{
  "vocab_size": 16216,
  "norm": "rmsnorm",
  "norm_place": "out",
  "positions": "rope",
  "bias": "none",
  "tie_word_embeddings": false,
  "init": "uniform",
  "init_std_o": 0.00306,
  "batch_tokens": 131072
}
MLP neurons of a small language model. Each row is named by its layer, matrix (gate and up: input weights) and neuron, and shows model dimensions 560-655. Each number is 128 + 32 x the weight over its row's rms, rounded and kept within 0 to 255. Numbers have three digits each. A neuron's up and down rows have the sign that makes its largest values positive.
Before each neuron's rows, "fires on" lists the tokens most often at its 100 highest values on Wikipedia text that the model never trained on.

fires on: " of", ":", " was", " by", " at"
L6.gate494:093152073131146103129092089064188181128090093100167118112118134141131093175111146085157112169108110150071098130170089078126119122188170109095176149182165108113120127143110111092147127112147132179119161143113155147138112158184096135147128126190170127130161130149107151166136144134128120139
L6.up494:144175126161130104155100156140092111073143140147143098074094124175186122066057140114135141179152101094149105121200162094118115132105067125084117106146159057160107123118143094187148086114136114124164152053115112106180118126076153147149089107131123175134191147150149174123082141188118139158

fires on: " (", "19", " from", " ", "20", "18"
L6.gate629:099103146142095146164116117141122130129121061146145181146128053111122155075134185058144123086152098153122129169060173149083197102117214162129117177127133101115129086101111218134081139089170116092101157176155129135126174174161158123083085124108157093120088067139116192146166084151104118152
L6.up629:099156103182123105150109118166172122116156118107166120176167148160099128152112129183127109190118180148136136096121162140133109157081117167146075129073146111147132130101116121090169197116121125095116099175079131142190150133131146155132182145127067148107132204130163121120157106135109151139

fires on: "20", "19", "18", "15", "12"
L6.gate1949:083119113101156166134055146135112105142149078095163119139110163124151101092133158152131102137132110173110079102165149155162148170152138138129104164160099085157121121107101096174154151108169079095141159158130136143108165142104120107105146110144161056153099099119114177113122113094156132086
L6.up1949:112142110142168127156106100117149042130125125110145112195142080150164131128105148125174116103145170099117099077174147122108112159145148165104121171101134099164139111167157068153071154150115139070162117112072143145156218177110170107100155138147175098174104223138068156100141113080155119063

fires on: " \"", "20", " Turnout", " called", "5"
L4.gate441:124165119115091101138134133151103185131137136105126119144193126130105130099138127135075124119111125181175155117142125183114163155111131051163112130098066115139120121096191118158091109127076119118134093112138159136087139072086070160146118173145095113170122048125152202117119155128100118160
L4.up441:102169166106189084072136151145085151080142175125132135213125174117100122103114158110104099067157127134169128122097050149165113116096187085176152150113150148128148153072165126070094124129051186156148107183094107123116152144134092164147144151101112061128179083102182201157109132053105091095

fires on: " |", "\n", ",", " \"", ")", " "
L6.gate323:093181194133079132138061184104115100162131125166057116152138044125111169134090119149138148159162101129154103124135182129119142154166098082093123139157162112130133101129159073139107128139183129122087085080132118106072096112108109166114174131153183128200079205097126078122107154169177110150
L6.up323:105115153148114108160094130176174116154151192179051113061135118134141141142154065138104130121111090084178124148159081178233150144177095086129094151131108112169080126160121123191150147195163026132091113077129108066114140173104120169133119157096112118154141017167098109098101130092126174169

fires on: " |", " name", ":", ".\n\n", "46", "%"
L6.gate217:115140119160152161088108142123077096110129143144119125153136093132095085098170145171106091131149146127159168112113108167169093107103134146116150143085207124132084057131094060117124090173119175123190096055122095154113162110148145097248161140126120110108147094093056162159126133181097119117
L6.up217:075091100164172176098151123126083142113094049177177069118124105148092207135103038102163122155121152073173127096138090098124082122156167078166175072148118144077158110100119118088114095143092175179139067174148137124125118121169129101121170124143085149130105145162115094151162120126136146126

fires on: "-", "–", " L", "-C", "-B"
L4.gate1693:118192192149102110098159134111140153113169129129097143089130121132154143123134065097080119132155107135125125129184161137122121155156140134057143135103120120138156115104095166131157116120176135114071173134074079164140108102142135070163138168130147167106126050169126124154115126139089162175
L4.up1693:117136130178151063149086115094168102135123168103113142177126076205102152149132099174119102101085129136108148125182123108064132139137136165113141145117080111116136116131120136091111124119141181144121158097070114151119077109086128100107157147186190159110143103134056097145166167115109146154

fires on: " |", ";", "-", " June"
L4.gate289:074110136170131119146108166057185137110116151119141081101110145137091088081165138113109127156102145091131093165107136097156158123111109106172116042173147128132085082098167183081099091126154096119124099176145126098112152094096145118178132134159116141149157134177133158117138094090116139089
L4.up289:196127105128182096140074164122180171097140135142135145115132100097128129077132092119091146091133166093116159110136115166129120117117086075146123121166116092152179197127117147118153145094095114107095100174153121167205151142145192119144118133139157167123143158113081119098123131148135078055

fires on: " and", ",", " or"
L6.gate741:132083148101067061140075197123128153125133118083161138166129128123116123087138074151095134097152125134110124109138106134144102099077089150151116114115058119190128079137157131093118136129145137097069124132151092076068096186131118107173120075168160109189154096152075097100148150079132154026
L6.up741:159075129127100113103139125101163123103074098100153109134105120160129146114162157155097042153068070120102090041162075111155160099078049127164088052182098121117125182056092138113115064169087174103078139155096128088102163115127145112136138156141142123146096047124167178155096153138162130151

fires on: "–", " |", " which", ";"
L6.gate38:103161058114182168134073118131133090145152134159149174130122099158128051066157154119096115116075137167163074087152097144112140097227134086061124100149174141112117181093165032101112097101106114114138125158076141148133158136117122095125091106151146114073097087082109155092120194128112099092
L6.up38:083078137129148133136110137127150139144091127143131113117146179138110160183088136146062106095118134159116122119163125094120063133129199126099103086134106134124118106129186127132147137110135138119127148155136146143120139139114146080135117177121123145082166166156093060138089112113132089077

fires on: "\n", " NP", " |\n", "94", ")\n", "7"
L4.gate1622:115114117099100170150113136162111106094155153124136065103124110119148150134153076156145095118088091083118116114135089065147039093088091106145083132092117098170159150135108105132131081101154106129149056118148189094119073165161168126133202089134129116122106103192113115118208109174121131144
L4.up1622:123058180107143140149109114122155060080120113135141124158086174144139198120150037095110179137088152144114103144130102173137125148219122104107132109100119136179155121126135112145108115099163131151078140123119152131105150104095157089171102109114082140142156131070176118089142146105143136156

fires on: " |", ";"
L4.gate2018:141093167171088143132118137102133102168158112090134136086144088135170092097149151154081094158121173140103121097143071194147105093143088118104097091165162073108086113105184153113115106164165126116151145089115134137083141191137140144174077116186203117156111118160046191204152136117092170118
L4.up2018:161140158159157118169112178146108153151071142104131119073089115137104166140122163182098098154176152044136080092114059094155114145100106144152101089128103080131134158082138116126125145090121071123112159155102139163059189077110143140122199106099153156186150135180155104140109122147113111047

fires on: ",", " such", " was", " event", ":", " –"
L6.gate1102:146158134135132100128156210181113080156138099112100137123130131149111127107137150125146124135123153168193118120150094139095098138156113090157176146105178059060115172134158106139141169139150143132156139132144085102125125176192105131147110181155119127124143059213081168134144157091147095146
L6.up1102:135162112132106111142148107141110109132199155203085110111118087116198178053140176111128147132143161112156084113126132110131097098155097166161091148146119105155158077112126157197125136045120149157124095147110082137131160130154130168112116077082145117066108180156165205097079095116053117157

fires on: "20"
L6.gate270:118121107109073163132191137160103107138125106075106137092138080155069124088075137151098118127095157188102131161097147140105116079116106162143110124138133088150130208105107104139100041153113120099117135102101086111140113195130182106059088101172181117117116128076169112152089107120186119187
L6.up270:130155083089002178074173126076137093091081160179082131088143131101122116141123158188131115123182141124117192123127161136111159111145122155185097122145126137113083141106098083100133080099134099154163170118135172074133075151092112164087109189142140119116072181119130196086132077133143140175

fires on: " (", "),", ",", " Japanese", " was", " a"
L6.gate1394:217138165158147117130123126107091094177161074120125173090095118147111162157143167056161118100154089161157144181106153115126111129153126137133101145163173071174097047090114138133138129114162179094097141103193163134182102167150103102108062096090123121101137104091152102111162119139134138128
L6.up1394:135170157136134083123105074138054098165153123140105128125209097098126149094229158097140134116059172140122118126163147116152106123174157143099094143108101142172134085140142134195146130176147150133129162164136134173120129138187034104148105087113145120114120078118175163098082132113165114125

fires on: " and", " |\n\n", "===", "|", " or", " as"
L6.gate61:142093134184119133102104148152127131157127124190139153141137114134099110160127107124120165138056115143109169069078087096107132155105095192148155152069101106088165118112160117173155137112134091134181140111154136101129108133156131098166122118131063118097162063123098095198122116128214157098
L6.up61:083105101097144147066178142083158126100095157101142077109166123144126126155160107152133134201087114103094174074139109117107102194135083146121174158127122169029127150159137150101128116112134153078179096104104133126112142127166088157132106123180149133113123085144143128151133145118183111127

fires on: "18", "19", "20", " (", " after", "'"
L6.gate780:107161147136131124141147102147106115144091085113171139119096063158124158109116146157120172155124085132109076068141197125138121082118174163157120172142199144151098094134077170125128185104163179081108133147159094150097151122149113085090088083119159118120116095159125057176113086189211115115
L6.up780:073142069126042130115125143103146081074086070137125099180149183200105132080136104119101101129138176106096163100092148133094194130148105173130072119092186127134108128098119126150109110136100116098119183142149142091194201185094195130124151157176111103095096140149159086158138092191087169096

fires on: " from", "4", ","
L4.gate170:140129206135144099174104090079143122154090154108139139123090136119129143075092107081115133125072097152135107158164189116122174105158074135068097116142085090132170158181171168113151177090192126126075171222144126121162136154106091202125113124148118174135061091151115142116139082155129091155
L4.up170:119085059087130138068133159099092175173115151155162198113151117157194141117141130139134150088125140173122140171126107112092122057114071146175149160149161138141117103160118109197135162120129097118178085085165121139069074146122206085188136107099138139182176156155138127050116131076106121154

fires on: " of", " to", " in", " for"
L6.gate1661:151143140136141151101112143121142186105194177169178100176199177142102100156119165190106117183100143105124105082077108088159102148093102170072093094079134079135113134113143122103066121142130120178154210150131086119084143154104068134159067116198109112153113098149117147069149180152124123123
L6.up1661:149144106144094168170161146123131087105190120105153189143171164113124157109186168085162176048127127148163113139117110155136125093168070078090089116113088131086128192182147158179123107120070119106119195168103111162155145143156145201204099158121099105073105130112202156148084091094134114102

fires on: " Ab", " Av", " Dev", "z", "ob", " yield"
L4.gate894:106153171168131138139119110120145114131131084129117124139107119152183121158135136109140152157115084158087112128089095131171166115159167151112088178137111098106159139121146084123147154089092196134107187094100118135138118097171150117192125134173184072130156119172100140105132147128157097131
L4.up894:109109087083170126109127100114175126086151121110114081110160142165135171163100083106165124109148134146073109107086108163143116100081203108170118103135109139120181143148124118156165181098097106135168129182176074161097142124164119133132130159081148092152177140120098126109096131083160074076

fires on: " (", " round", " in", "1", ",", "0"
L4.gate1675:112123241116133103104162156131094114085153089100157162154112144127084177070163140084121093128103067103128130186132150112159102140153159146090116142101142120148146162123200121113131150101141110125135117095116138120086148089140100127194054101148166099127111085200117107119116074148130158125
L4.up1675:073114154062118133055140140094165163129116108127117194124171064118140127101113142077109133160138131124113164139135095121145155116105148129142109128180122107143152149082111170162111174056116199132176199107127114140124151141087103089156164129106158145162148154132086148175175151119121126133

fires on: " |", "0", " |\n", " Goals", "1", " ("
L4.gate156:147168128120129126102136154149107117145127144138146175095113031090177127129126147134046117148134169131120149138136103136156121092160139130075135197164137102195098119148096108146137125131099137133168105115144118125108132198136145154170123150137151091169169110113122118125073101126128075118
L4.up156:158111130140102080155054174129103075174113135123131140109168075141153082126109155130158107112142126111108132142149141112155061139152110198144057139137174096150157102117128134170090129143079099109188119100141097094121126156171104103108123068125139150135140140094057164115156124144057086131

fires on: "\n", " |", "00", "_", "13", " |\n"
L6.gate1147:155068141130075150111140176139113038167102138160129130181188145133147153164124102154100108147047154105132177109106140131091179154174071118201149149108132054113106156131120134151071114106137106115143089142139186114082100139099107130150125153136114141180173096158117134141116129100104119182
L6.up1147:176107109120078112170073128157148139102115119143139099137114151119169127084100113138127140153109042113097153176149136182137104143140112096115162138150130144101113112124091152071167102113113107146054163081186154132159115182160165144179128137123108098196139158125151124116102143107170176102

fires on: "20", "19", " W"
L4.gate66:133121105105048152100073095128095108161168148159156156128155094147143119131118150146088125113173064135162140158145100123148132118125095150145045164136089051169098161097126073147126135108126128102089137145163102154070083174150075157092118104151155140145115087054131151068093116103142122153
L4.up66:098088105068139107074166117118166167104157126167154071124162137160098159128126117197072162157118130094074145175093134151130127132126157165158094119119149186097149137106127143186158135103107157161171159184146132098130086119141075165035134082141090075052120131128159209098129088074120149165

fires on: " |"
L4.gate2010:127169098141159159121128133135178110139109187126212175090123113127143077093146160124086095154143127129105181126163076115156103118146138157117154112161172137142169131125138114123121117115153119141137117127158115128139149119120155116168110190164178100171153135123126139123123144131081116145
L4.up2010:114064138132140072181144122122085158146151071105132099087126159156124144052178202126122160183136133104139097128095130112110190076180107145087118106088133170123102083135117132162083094112153065113175164100088146100131154142102095194180146104134085153103101088097143196145097136098123133107

fires on: " |", ";", " +"
L4.gate1909:180103134156162157138135165123170074102161111164189149107107165157145085095205127133107091084168159115143149084136143179137107137133114137180124086153157080110100144117185061135111124131146124107167140140141099149063161149135097177103085167116162138133084086090134132127130089091130144098
L4.up1909:105066130096144151101151182115152170154110164118144098177088108088101062077119145154169143100094137086075063139118170084133134117090118126168103147136115132154175138115097136135096126132134079102155093137091174081097207122122140040133139148082131090143090167074192034144126108104102067115

fires on: ",", " |", " /", " a", "1"
L6.gate306:154119104216122095130161118147117163155116122129165210101112160071167158158195154123129105144148132103114108139075135164172118132127153112110073126106111110150107114129153120118144186158165154120122105117149199065072118112083156131160124131161134107121111127168127174170101173104144111116
L6.up306:178143129173132126122178139162132245118154119137117134137133083172154109153100105137155116149081100125109145145118099093104146128116045115167144064091113122150103116159146140128131152147100127108077123150065134187110075112163128123183164172126136115117119126191137146105136095167148138093